{
  "n_head": 8,
  "d_mlp": 512,
  "vocab_size": 8192,
  "rope_base": 10000.0,
  "parallel_block": false,
  "init": "trunc",
  "init_std_qkv": 0.0292,
  "init_std_down": 0.00377,
  "lr": 0.00968,
  "lr_mult_o": 2.0,
  "lr_head": 0.00759,
  "seq_len": 256,
  "train_tokens": 204400000
}
MLP neurons of a small language model. Each row is named by its layer, matrix (gate and up: input weights) and neuron, and shows model dimensions 192-255. Each number is 50 + 10 x the weight over its row's rms, rounded and kept within 0 to 99. A neuron's up and down rows have the sign that makes its largest values positive.
A block is one neuron, or neurons of one layer that tend to fire together. After each block is what it responds to, as a language model described it from the Wikipedia text at the highest values.

L7.gate16:60 48 53 51 45 36 44 55 49 46 45 52 42 39 62 41 45 60 51 66 50 46 35 65 44 39 55 40 59 65 59 61 40 41 45 56 62 46 35 47 51 61 36 64 45 51 63 57 60 39 60 43 41 39 47 40 41 49 48 65 50 33 61 54
L7.up16:53 65 66 61 44 54 49 54 52 53 61 60 52 60 43 47 59 49 41 60 47 57 50 44 31 34 63 49 45 53 56 49 58 53 41 38 69 43 52 37 33 44 53 66 59 75 41 41 42 58 47 49 53 54 53 54 49 52 44 55 52 57 37 50
L7.gate253:47 46 35 53 50 43 49 60 43 38 54 69 63 62 46 63 60 49 48 74 55 38 48 33 55 53 30 50 56 55 33 40 66 53 53 43 47 42 47 34 50 75 52 57 42 39 45 68 41 48 55 56 41 44 50 51 41 41 59 55 56 63 49 57
L7.up253:51 62 49 68 64 61 41 54 64 48 55 49 34 27 50 57 62 42 48 41 61 50 59 42 58 46 55 51 68 60 67 59 40 57 41 50 65 58 44 60 36 61 41 68 48 39 40 59 42 39 32 53 33 56 43 52 51 53 41 40 55 48 42 49
L7.gate254:40 70 56 55 58 62 62 55 46 50 68 46 55 37 44 45 76 55 50 53 58 56 63 22 63 59 50 47 66 47 54 22 55 49 53 39 47 42 48 58 43 46 51 55 43 59 63 59 58 58 47 57 48 59 40 47 49 42 40 36 70 58 47 46
L7.up254:52 64 50 36 42 28 36 47 56 45 47 48 31 56 54 50 47 44 55 42 36 46 43 57 33 60 54 48 44 66 65 39 56 52 38 57 55 42 63 44 75 54 50 49 50 56 61 73 45 55 63 65 51 28 39 40 67 35 58 53 46 45 50 57
L7.gate258:46 65 55 51 49 56 45 59 58 49 54 67 55 55 48 40 63 62 69 59 51 51 42 41 45 48 56 26 55 68 45 46 57 47 50 48 58 57 60 46 49 49 50 66 46 64 47 66 49 47 37 68 56 66 66 44 59 47 47 58 49 47 48 58
L7.up258:54 51 55 40 56 56 44 42 61 57 61 55 54 58 48 26 75 65 35 61 58 34 57 56 56 46 54 60 48 45 70 55 66 44 29 49 46 43 44 66 51 55 48 63 49 47 67 58 56 63 51 41 69 52 42 48 38 49 47 42 62 36 46 59
L7.gate352:34 38 47 49 60 70 59 58 63 56 56 53 56 38 63 46 47 49 39 40 51 53 57 30 52 40 28 32 43 53 44 45 55 46 41 74 44 35 51 64 48 66 47 51 44 38 56 55 61 48 48 59 48 67 39 42 57 59 67 47 49 42 43 45
L7.up352:67 65 53 55 64 63 53 56 59 51 52 42 47 43 70 25 50 50 57 52 41 45 53 56 51 53 29 40 57 52 57 49 49 45 53 68 38 47 58 67 41 41 60 62 59 48 51 46 47 63 31 47 61 51 66 45 51 53 44 41 62 37 42 52
L7.gate353:50 56 40 52 51 50 42 46 50 46 56 42 35 61 40 43 46 52 56 43 64 50 42 50 36 40 64 57 59 50 59 33 48 38 50 43 62 41 49 49 51 81 48 61 42 48 38 39 55 65 55 54 47 36 52 33 58 69 48 47 67 55 45 34
L7.up353:54 45 43 55 42 56 44 41 46 49 85 43 51 57 58 32 56 53 64 34 42 46 46 53 56 66 50 70 54 50 41 36 34 50 53 52 50 58 42 45 68 56 40 67 54 60 34 50 83 52 59 57 28 45 56 55 64 48 61 62 47 45 32 47
L7.gate407:50 65 40 58 57 54 31 76 71 49 43 66 55 60 41 52 54 52 57 58 45 32 67 53 51 34 51 37 52 56 63 54 47 37 60 65 46 48 45 45 51 46 27 62 56 45 58 54 64 42 41 40 26 41 47 55 60 30 57 43 46 40 45 60
L7.up407:45 43 49 40 41 50 50 36 53 40 50 56 60 66 44 58 58 54 44 60 51 63 53 51 63 34 38 34 61 51 52 51 49 66 64 45 50 40 50 44 56 57 43 62 45 57 66 25 38 67 37 45 44 44 43 56 50 30 36 41 44 77 32 55
L7.gate428:59 52 38 36 53 48 66 45 61 37 59 57 68 67 43 18 60 53 42 54 52 49 58 39 44 32 56 33 71 50 63 34 69 45 43 50 54 52 57 38 37 49 44 45 43 46 59 45 56 35 45 50 68 38 48 52 30 47 60 49 39 53 38 50
L7.up428:45 61 45 39 51 42 52 41 43 43 41 42 67 48 22 74 51 48 36 29 58 64 49 53 38 31 56 52 48 58 57 54 34 35 45 43 48 42 61 44 33 48 41 43 47 46 56 42 62 39 50 55 64 57 57 59 69 45 47 68 47 39 40 46
Fires mostly on "that" right after verbs or nouns of saying and reporting (reported that, commented that, belief that), more weakly on other connectives like because, since, hence, and on mid-word fragments.

L7.gate6:39 44 39 40 67 65 37 32 35 52 48 32 64 53 62 42 35 53 46 41 55 66 44 65 53 77 62 34 40 43 38 61 51 61 60 46 50 50 69 40 49 37 47 63 49 55 49 56 39 54 44 46 30 55 52 58 42 63 57 59 47 53 52 50
L7.up6:43 48 45 69 56 59 57 50 50 54 38 46 35 37 67 50 57 51 60 36 57 43 53 59 50 41 73 41 54 51 47 69 45 46 48 54 50 40 40 52 57 45 62 52 61 55 50 41 58 34 39 43 56 34 54 48 58 68 47 34 54 55 38 35
L7.gate14:67 40 55 33 52 35 56 45 47 68 58 62 54 58 46 60 53 58 50 50 51 45 39 45 51 61 54 33 54 68 49 45 53 39 43 31 53 37 48 59 65 50 30 56 45 32 59 41 55 65 54 54 39 52 49 46 35 60 49 53 43 26 48 49
L7.up14:58 46 49 65 43 48 42 49 41 58 68 28 62 52 47 64 57 67 66 42 26 63 50 60 70 52 63 60 78 30 39 41 41 49 43 41 47 40 52 45 51 74 39 47 52 59 57 59 71 67 46 57 65 62 57 35 62 61 56 37 52 53 67 70
L7.gate244:54 67 29 62 76 57 59 49 61 49 56 41 57 50 48 52 53 47 39 56 47 46 41 56 44 57 57 51 56 62 54 34 47 46 67 64 47 42 49 56 40 56 59 64 67 51 56 61 56 53 54 69 55 21 43 66 59 48 24 60 50 47 54 30
L7.up244:40 61 39 57 51 39 39 39 65 36 26 58 74 44 61 55 55 38 47 45 45 52 42 68 50 58 56 46 51 70 54 36 59 48 54 63 52 46 46 65 61 43 60 59 61 64 61 56 56 52 48 71 54 38 34 51 49 49 34 48 33 37 41 31
L7.gate340:52 38 40 46 44 47 66 50 53 44 75 40 52 49 58 35 52 40 55 49 54 39 61 61 63 52 61 57 53 52 45 43 48 50 66 60 43 37 54 45 62 60 59 60 66 70 56 62 35 45 73 70 34 52 69 38 71 65 41 44 49 44 69 48
L7.up340:49 51 67 44 46 35 50 50 66 50 51 47 60 83 53 50 34 43 38 43 49 76 50 49 61 37 55 58 58 63 40 51 55 47 48 60 29 46 50 47 67 46 29 36 42 57 52 43 52 48 38 64 58 50 39 36 50 51 38 44 50 63 50 51
L7.gate354:57 50 49 63 51 47 34 50 46 17 61 26 50 48 46 55 54 44 53 52 50 53 50 69 56 36 65 60 50 55 57 48 60 50 45 41 53 44 46 55 26 59 46 53 53 49 64 40 48 54 50 70 57 47 53 56 52 60 53 39 52 46 52 52
L7.up354:44 52 41 40 45 55 58 48 43 47 46 51 51 51 30 59 43 40 60 66 52 61 53 45 42 61 67 32 61 59 58 56 63 40 60 45 65 53 45 36 54 44 43 32 63 44 60 57 57 58 48 53 67 69 51 42 43 78 52 41 34 51 62 43
L7.gate413:66 40 42 52 66 66 54 55 55 49 35 58 56 40 51 52 62 40 35 47 66 51 54 52 60 52 59 49 50 45 63 28 77 52 49 31 49 34 43 26 50 67 47 58 55 54 59 45 46 67 44 54 56 48 35 49 67 41 42 37 34 44 60 39
L7.up413:57 66 30 48 47 36 39 46 24 52 60 34 55 52 57 56 55 41 47 50 46 59 57 58 28 59 64 52 55 60 54 43 53 36 62 40 50 63 41 56 43 60 40 42 52 49 60 49 49 51 48 62 58 31 40 59 34 53 51 65 48 53 80 40
L7.gate427:56 50 67 51 62 54 55 58 49 55 46 33 50 50 42 48 53 41 46 57 62 44 63 48 53 52 52 58 42 62 60 54 41 49 34 37 57 51 50 66 57 71 62 58 50 49 63 54 60 55 53 56 42 57 45 63 44 50 46 45 55 62 49 26
L7.up427:48 62 48 56 52 57 60 58 40 35 38 58 40 44 48 55 42 38 47 57 39 52 44 62 71 54 53 68 58 58 49 58 46 45 48 39 41 22 64 58 43 50 49 61 59 24 52 37 38 44 45 39 58 53 49 33 33 51 54 50 69 46 41 31
L7.gate464:60 40 52 50 50 45 51 45 53 43 39 51 58 40 54 50 41 55 39 49 53 49 32 63 72 40 50 57 48 39 57 44 63 59 42 51 39 53 70 54 45 53 43 35 60 69 54 65 48 64 49 46 49 35 41 46 33 49 46 62 38 67 53 39
L7.up464:62 51 29 32 47 47 41 57 51 62 47 31 39 53 48 44 45 55 66 54 41 46 42 43 62 42 42 44 51 48 55 55 56 55 36 53 37 45 38 55 42 41 56 59 55 57 54 60 70 44 50 42 34 57 36 52 53 52 67 32 56 46 54 39
The first closing = right after the title text in wiki section headings, as in ==Career statistics=, ===Production=, ==Life=; seldom other mid-word tokens.

L10.gate91:45 65 44 54 41 41 66 49 57 60 57 35 51 48 54 45 43 69 55 51 47 59 76 54 68 55 51 48 47 30 45 53 51 47 68 48 34 41 41 47 65 55 27 43 47 47 55 53 59 75 51 68 47 67 60 56 47 44 54 59 46 50 45 32
L10.up91:51 56 34 58 39 60 52 56 59 34 55 47 39 51 71 56 46 60 33 62 34 46 52 48 45 50 61 42 38 31 46 41 51 51 48 84 54 44 40 49 33 53 63 75 50 70 43 67 46 77 34 51 62 55 72 56 52 42 45 53 63 63 39 42
L10.gate277:68 56 48 53 31 58 35 36 50 40 56 55 54 35 58 61 37 44 41 51 58 38 44 43 56 41 66 43 44 40 50 46 32 53 63 62 49 52 45 47 40 58 59 54 36 39 48 55 62 67 47 68 42 61 45 60 63 51 54 43 59 35 55 53
L10.up277:37 36 68 37 47 70 53 60 54 63 35 65 57 40 41 49 39 60 30 29 49 51 33 62 56 42 47 44 39 53 67 32 62 45 61 67 43 49 66 52 55 55 47 57 39 43 58 34 50 36 73 55 37 42 59 53 56 48 45 68 43 42 37 42
L10.gate302:51 73 46 47 53 43 45 63 37 52 30 42 48 57 46 41 45 48 39 36 46 54 56 49 64 35 66 24 41 58 55 32 52 36 52 56 54 66 37 60 44 59 44 40 44 56 74 61 52 57 52 46 45 49 48 53 67 54 45 49 75 49 32 41
L10.up302:66 52 35 45 44 70 52 59 69 64 37 54 35 67 42 44 59 55 40 43 52 54 33 65 49 51 68 50 57 56 67 56 44 49 58 54 54 63 32 67 53 50 47 48 36 54 58 56 58 52 65 53 46 66 32 60 50 19 48 53 82 59 67 47
L10.gate342:46 79 40 51 50 59 49 53 41 58 54 67 56 61 50 45 42 49 43 50 52 44 53 45 46 34 66 32 46 30 48 40 47 61 63 66 59 66 33 46 53 56 62 51 40 43 54 44 49 54 52 47 48 66 47 62 40 50 47 39 42 50 32 59
L10.up342:61 43 50 52 55 56 42 61 53 55 44 49 43 69 50 52 51 57 59 48 40 41 46 38 52 64 49 47 58 69 64 42 59 49 50 50 85 65 29 37 58 65 63 61 46 46 65 64 63 44 49 48 48 41 33 60 61 29 46 50 54 53 48 58
L10.gate363:55 60 52 57 56 53 19 48 60 50 71 67 37 45 43 56 53 47 42 49 61 53 64 67 55 39 63 45 52 50 47 60 51 41 62 44 50 47 48 54 53 49 45 71 47 48 48 40 66 42 55 44 57 45 41 53 42 30 49 37 33 48 38 60
L10.up363:66 69 55 60 44 53 39 58 69 36 60 67 56 37 49 45 49 43 48 41 45 47 53 55 44 46 53 36 48 44 63 52 58 43 55 34 50 57 55 46 62 45 36 57 54 53 51 46 50 64 58 60 59 51 41 74 41 50 58 38 45 46 67 42
L10.gate366:54 52 40 49 62 47 55 41 52 34 44 39 62 29 54 48 40 48 57 45 57 30 61 47 57 54 55 40 37 50 63 55 45 44 56 57 48 49 66 51 51 54 61 55 52 38 50 48 57 39 43 56 38 48 43 69 54 53 42 34 41 56 28 39
L10.up366:48 52 41 48 33 47 35 38 50 63 55 49 54 63 54 45 46 45 45 39 67 40 44 57 50 30 45 43 41 67 55 56 58 51 59 36 66 32 45 49 63 59 55 48 45 37 50 52 54 39 51 53 40 52 41 63 44 59 73 48 79 31 34 68
L10.gate398:37 45 48 51 32 59 59 43 54 57 49 43 37 61 50 52 54 51 43 46 77 34 44 67 59 51 34 47 34 44 48 48 54 37 55 48 46 57 57 45 42 58 46 60 58 40 58 36 47 35 61 50 59 45 53 49 35 30 31 53 52 44 52 53
L10.up398:49 51 47 43 34 63 29 41 47 38 45 59 62 37 58 57 30 48 49 51 35 46 70 39 44 45 30 45 39 62 69 55 50 36 62 57 49 56 53 62 50 39 43 53 53 51 55 59 72 61 53 45 62 48 48 52 58 40 27 56 77 44 54 62
L10.gate431:48 61 49 37 45 33 49 64 57 48 46 56 53 47 48 52 40 49 41 35 49 45 46 36 55 53 51 47 38 65 52 47 55 43 56 59 21 57 41 57 51 42 54 48 37 31 54 64 51 42 44 48 56 63 58 52 46 46 46 56 43 51 25 37
L10.up431:56 56 41 43 33 42 42 53 65 51 30 65 45 53 38 54 38 46 60 66 51 39 37 37 53 40 68 51 56 64 66 37 33 57 57 60 57 60 40 40 57 57 50 47 49 54 57 59 48 56 46 45 53 46 61 50 69 56 53 36 46 57 54 39
The final piece of a main verb awaiting its object or clause, mostly speech/cognition verbs in plot summaries and reviews: explaining, revealed, said.

L10.gate129:28 56 40 54 48 62 52 41 63 56 65 38 63 62 45 53 60 50 36 30 30 58 26 58 62 56 63 55 55 45 60 40 41 52 41 57 52 68 50 32 44 55 41 54 48 47 35 56 38 29 39 50 67 41 59 51 52 61 59 42 39 46 43 46
L10.up129:42 38 31 61 67 50 50 44 48 50 61 46 56 51 58 39 45 54 57 42 38 62 50 50 77 34 41 41 71 37 35 48 56 48 39 63 56 55 51 49 51 56 60 54 35 49 44 45 57 59 50 44 50 62 56 59 54 41 57 48 43 30 30 48
L10.gate150:27 72 46 61 31 43 62 53 52 46 61 53 72 48 46 42 39 41 74 54 34 48 46 54 44 52 41 43 47 53 48 62 78 63 70 47 41 41 46 41 54 55 58 40 63 56 58 51 30 49 62 74 68 60 51 49 79 52 37 54 44 44 55 34
L10.up150:57 48 36 45 46 44 44 60 59 48 53 64 46 47 51 59 55 36 61 52 39 36 28 48 50 54 61 46 53 59 73 54 45 52 46 41 73 53 65 44 47 43 43 55 77 63 34 39 58 50 61 48 53 47 60 37 52 44 38 38 62 53 55 54
L10.gate155:51 60 43 31 46 52 57 49 59 53 65 56 60 47 43 26 44 43 53 56 55 44 61 56 42 53 40 46 26 42 58 23 58 62 62 58 51 51 50 36 57 72 43 54 55 42 56 67 51 32 43 54 53 41 37 65 58 54 55 32 49 39 64 42
L10.up155:54 54 34 42 47 47 47 59 66 50 25 45 60 55 56 31 42 45 43 59 56 64 47 62 53 48 22 52 42 37 32 51 54 32 59 57 47 39 58 48 64 56 43 42 44 50 44 45 48 43 37 52 49 55 47 60 60 55 59 48 50 38 48 67
L10.gate291:52 47 53 49 46 50 44 51 41 42 51 46 55 61 66 29 61 51 50 41 34 53 36 61 54 43 45 43 59 58 42 47 64 54 59 50 39 47 50 39 45 52 52 42 40 34 48 50 54 57 32 36 41 35 24 60 43 70 53 49 61 55 59 64
L10.up291:46 66 39 51 46 49 47 58 38 47 57 17 57 37 45 46 40 63 36 41 48 41 45 41 45 41 58 31 32 43 52 80 54 49 53 37 55 55 45 42 52 30 46 43 36 41 46 34 46 43 42 41 71 50 59 44 64 42 44 50 57 47 38 52
L10.gate313:45 56 41 38 62 58 52 65 43 40 53 59 41 54 51 58 51 57 46 60 38 64 54 52 66 41 53 76 57 49 56 45 39 36 61 23 40 54 52 52 56 54 51 53 59 72 55 41 30 47 52 57 44 37 51 43 56 54 63 56 76 33 57 38
L10.up313:42 47 38 54 33 45 58 49 50 40 60 39 39 69 51 52 37 62 58 34 45 45 56 54 39 27 26 61 65 45 51 56 47 58 55 57 55 49 35 53 52 39 28 52 41 40 56 44 58 35 38 48 70 45 38 41 47 69 40 42 70 41 45 55
L10.gate437:52 55 58 44 58 43 59 41 63 38 36 54 44 41 45 41 57 46 55 50 42 46 31 56 64 52 63 45 62 35 48 63 53 55 44 60 36 43 55 59 39 52 47 54 52 64 52 49 60 55 48 41 68 55 53 62 73 55 26 32 58 51 47 36
L10.up437:45 44 43 32 38 46 48 67 57 61 42 47 52 58 23 53 60 40 47 55 35 39 38 47 75 64 48 54 42 41 44 62 41 58 67 34 43 40 39 46 38 54 34 48 52 54 54 52 31 60 64 52 49 45 52 57 54 67 48 38 63 57 44 51
L10.gate462:52 56 53 54 70 38 46 37 51 46 67 24 52 33 48 41 60 55 65 43 43 46 40 49 54 50 37 45 53 45 66 47 52 47 66 38 58 43 51 45 55 47 56 74 47 70 59 38 46 55 28 42 51 45 44 71 49 61 29 37 43 67 36 74
L10.up462:46 58 51 66 60 51 72 40 58 57 44 59 55 45 47 32 47 40 38 35 46 45 37 51 79 55 49 56 47 44 31 52 53 52 52 22 55 50 54 40 56 67 46 56 41 42 26 55 59 37 41 57 39 59 58 39 36 52 42 55 51 54 55 68
L10.gate471:72 61 57 40 68 56 33 26 43 67 54 55 39 47 46 62 58 64 41 42 55 42 46 38 55 45 51 34 51 47 47 65 44 52 57 50 56 43 57 71 44 54 56 44 46 53 47 48 53 38 69 61 65 43 62 54 61 42 63 53 43 65 40 60
L10.up471:57 60 66 46 40 49 36 39 45 39 57 51 31 56 53 52 44 56 40 43 70 56 49 55 55 64 59 43 47 53 44 59 52 36 43 45 50 48 30 48 54 32 40 56 39 39 53 36 45 37 52 51 58 52 43 50 50 49 39 36 32 48 33 48
First digit or number word starting a quantity, often after more than, less than, over or about, as in more than 6,500, 2.7%, a 2–1 victory.

L9.gate205:77 53 57 37 44 53 50 44 64 34 40 65 38 49 50 34 59 46 46 69 62 60 40 37 50 44 47 51 37 44 66 40 37 45 53 53 46 48 46 43 67 56 47 60 58 44 67 37 48 49 54 53 45 54 54 55 41 47 57 35 31 58 50 51
L9.up205:37 62 38 64 38 49 54 49 50 45 51 52 51 40 48 54 55 40 32 45 46 46 46 63 41 62 58 67 29 48 70 44 67 46 36 51 50 38 48 53 47 31 57 45 46 25 64 65 38 49 53 58 50 55 58 56 63 56 43 31 37 49 37 30
Word-final pieces that complete a verb or noun split into subword tokens, often inflections like -s, -ed, -ks, -ps, as in sl-ams, snoo-ps, thr-ew.

L9.gate160:62 41 59 40 55 38 56 65 60 53 63 56 75 47 40 61 55 55 32 59 40 60 37 40 49 59 58 51 33 43 35 54 56 63 64 55 50 60 61 55 54 68 68 39 57 62 53 46 52 48 44 64 62 42 48 51 55 53 45 57 61 47 47 54
L9.up160:63 50 61 48 45 60 56 69 60 57 26 54 58 43 45 64 61 34 39 52 43 71 29 44 48 45 64 54 51 53 47 50 47 55 70 61 43 43 58 52 52 47 48 45 63 48 52 33 54 50 52 48 56 53 39 56 48 50 59 55 52 61 65 52
Separators or prefixes just before a person's name in tables and lists, e.g. the pipe after a party in election tables, colons, dashes, country codes.

L10.gate44:47 33 64 56 54 53 30 28 64 51 41 40 64 47 69 57 48 37 35 55 60 49 55 39 57 35 71 50 67 55 50 46 41 19 53 48 65 34 67 34 41 49 54 61 54 64 68 67 48 58 56 46 37 49 51 58 47 46 49 47 47 36 62 47
L10.up44:53 65 58 45 35 48 58 52 38 47 59 23 49 57 49 63 46 50 64 44 41 56 61 63 57 32 45 40 39 68 59 51 55 37 45 26 58 51 43 61 66 52 27 62 55 51 56 61 41 50 61 68 54 71 55 55 49 63 65 52 50 45 50 47
L10.gate63:56 42 47 45 41 58 55 66 40 54 52 67 50 46 55 58 55 36 40 55 55 47 46 50 50 53 40 60 47 63 51 29 58 62 47 61 44 43 69 38 51 69 37 41 54 43 47 58 59 41 54 60 51 55 46 63 38 58 41 64 54 42 60 56
L10.up63:55 57 37 58 45 64 56 53 45 47 45 45 48 59 59 72 49 45 48 49 57 46 46 57 53 52 29 61 48 36 55 67 50 61 44 39 55 77 51 49 47 45 36 30 54 63 66 48 47 57 52 58 59 37 44 60 46 74 42 50 45 70 49 43
L10.gate90:72 46 38 41 46 60 56 54 64 28 50 51 57 45 22 55 51 44 43 62 51 44 55 66 43 52 51 59 52 51 45 59 51 60 70 32 66 48 63 49 66 59 44 43 52 48 50 56 56 46 53 61 52 48 40 38 47 59 51 68 41 48 55 48
L10.up90:61 59 65 52 33 53 70 57 61 36 33 48 60 67 46 72 46 30 37 52 31 59 50 63 52 61 54 52 39 51 49 54 65 44 69 46 53 42 49 52 52 46 42 36 48 40 56 41 51 59 38 67 36 45 39 49 38 53 41 51 52 47 62 52
L10.gate203:54 68 63 60 49 51 51 58 44 38 65 48 51 44 44 52 54 44 54 55 66 63 57 54 63 58 38 48 46 43 46 39 52 42 40 56 50 51 41 47 46 63 53 46 24 54 59 41 58 41 67 48 42 42 58 27 43 54 49 47 53 44 40 55
L10.up203:66 50 61 40 59 39 58 41 35 48 65 30 52 63 34 65 69 60 57 53 53 49 43 65 67 39 52 47 43 50 57 56 38 57 47 48 51 53 46 34 50 49 45 48 41 52 49 45 49 49 48 60 35 51 57 40 58 56 75 65 34 44 57 49
L10.gate297:44 45 62 40 55 48 56 62 42 56 48 68 54 51 57 41 49 58 36 38 46 53 41 52 61 58 42 37 36 44 55 42 49 66 59 46 43 47 47 67 63 60 37 51 44 42 42 72 53 62 47 56 65 49 50 40 50 79 45 52 47 56 51 67
L10.up297:36 40 58 26 32 51 46 67 57 37 47 45 49 41 67 55 54 45 47 57 50 47 54 79 48 45 59 49 37 42 55 55 42 59 68 29 47 46 63 43 34 55 33 63 50 44 37 61 47 48 54 46 32 40 64 66 36 45 60 64 60 56 38 52
L10.gate328:57 53 51 57 50 47 49 50 51 58 41 47 50 55 48 66 42 45 59 66 43 47 71 48 42 47 59 31 46 54 39 51 55 59 66 57 44 57 44 63 64 60 53 31 38 51 40 34 60 35 51 60 58 59 49 43 58 56 51 46 55 51 56 44
L10.up328:56 35 43 36 65 49 53 30 69 37 44 54 58 50 49 37 61 48 55 40 46 64 28 34 43 52 49 35 57 54 47 47 45 55 59 56 45 51 40 49 55 49 28 47 61 50 36 46 71 45 50 57 56 62 62 46 61 53 75 61 52 54 39 49
L10.gate369:57 56 49 49 49 47 52 68 72 45 49 65 64 35 48 77 39 59 49 60 58 38 47 62 40 58 56 51 48 53 52 47 63 42 51 34 63 29 36 38 57 47 42 64 48 45 52 47 46 41 60 62 55 43 52 42 29 57 53 67 66 45 64 65
L10.up369:47 36 57 40 54 54 35 49 60 41 44 53 66 38 40 44 67 55 56 55 53 33 44 54 35 52 46 55 44 63 52 54 45 67 53 60 69 37 55 50 51 45 47 63 53 55 34 60 50 55 57 46 36 49 40 50 48 50 42 25 41 39 39 54
L10.gate501:64 48 67 40 51 51 63 69 51 53 42 57 44 50 51 45 42 63 64 67 30 47 65 54 63 57 51 27 36 47 46 32 64 54 51 61 59 24 55 61 52 61 46 38 23 46 47 48 42 60 50 56 40 52 41 47 64 27 46 71 32 54 52 66
L10.up501:39 36 58 58 49 48 43 56 61 52 46 49 61 44 37 40 32 69 47 49 65 64 44 40 44 63 60 32 41 45 40 22 61 49 45 65 46 53 50 50 46 67 52 52 42 48 39 60 48 51 55 58 39 55 56 46 70 58 55 52 55 62 61 51
Punctuation in lists, tables and bibliographies that precedes a person's name, such as the comma in "Lewis, Peter", pipes, dashes and country codes; also closing "=" of headings.

L9.gate339:40 59 57 47 43 43 53 56 58 58 61 54 57 42 49 52 63 54 41 53 53 57 43 45 57 28 43 45 60 50 65 44 39 57 48 41 53 61 55 43 44 58 53 44 55 46 47 54 48 31 44 57 42 54 50 69 54 78 44 30 45 46 51 72
L9.up339:42 57 47 61 51 65 43 52 42 43 47 50 64 47 53 58 57 56 64 65 57 33 70 45 51 49 47 29 63 50 53 48 39 64 68 62 53 49 27 41 50 50 56 44 42 59 19 56 64 38 49 53 49 53 40 56 46 60 39 30 50 38 37 47
Number tokens giving a count or measurement mid-sentence, such as had three sisters, seventy-five percent, 46.7 in election vote tables, and 2.11 m, plus some table pipes and "of".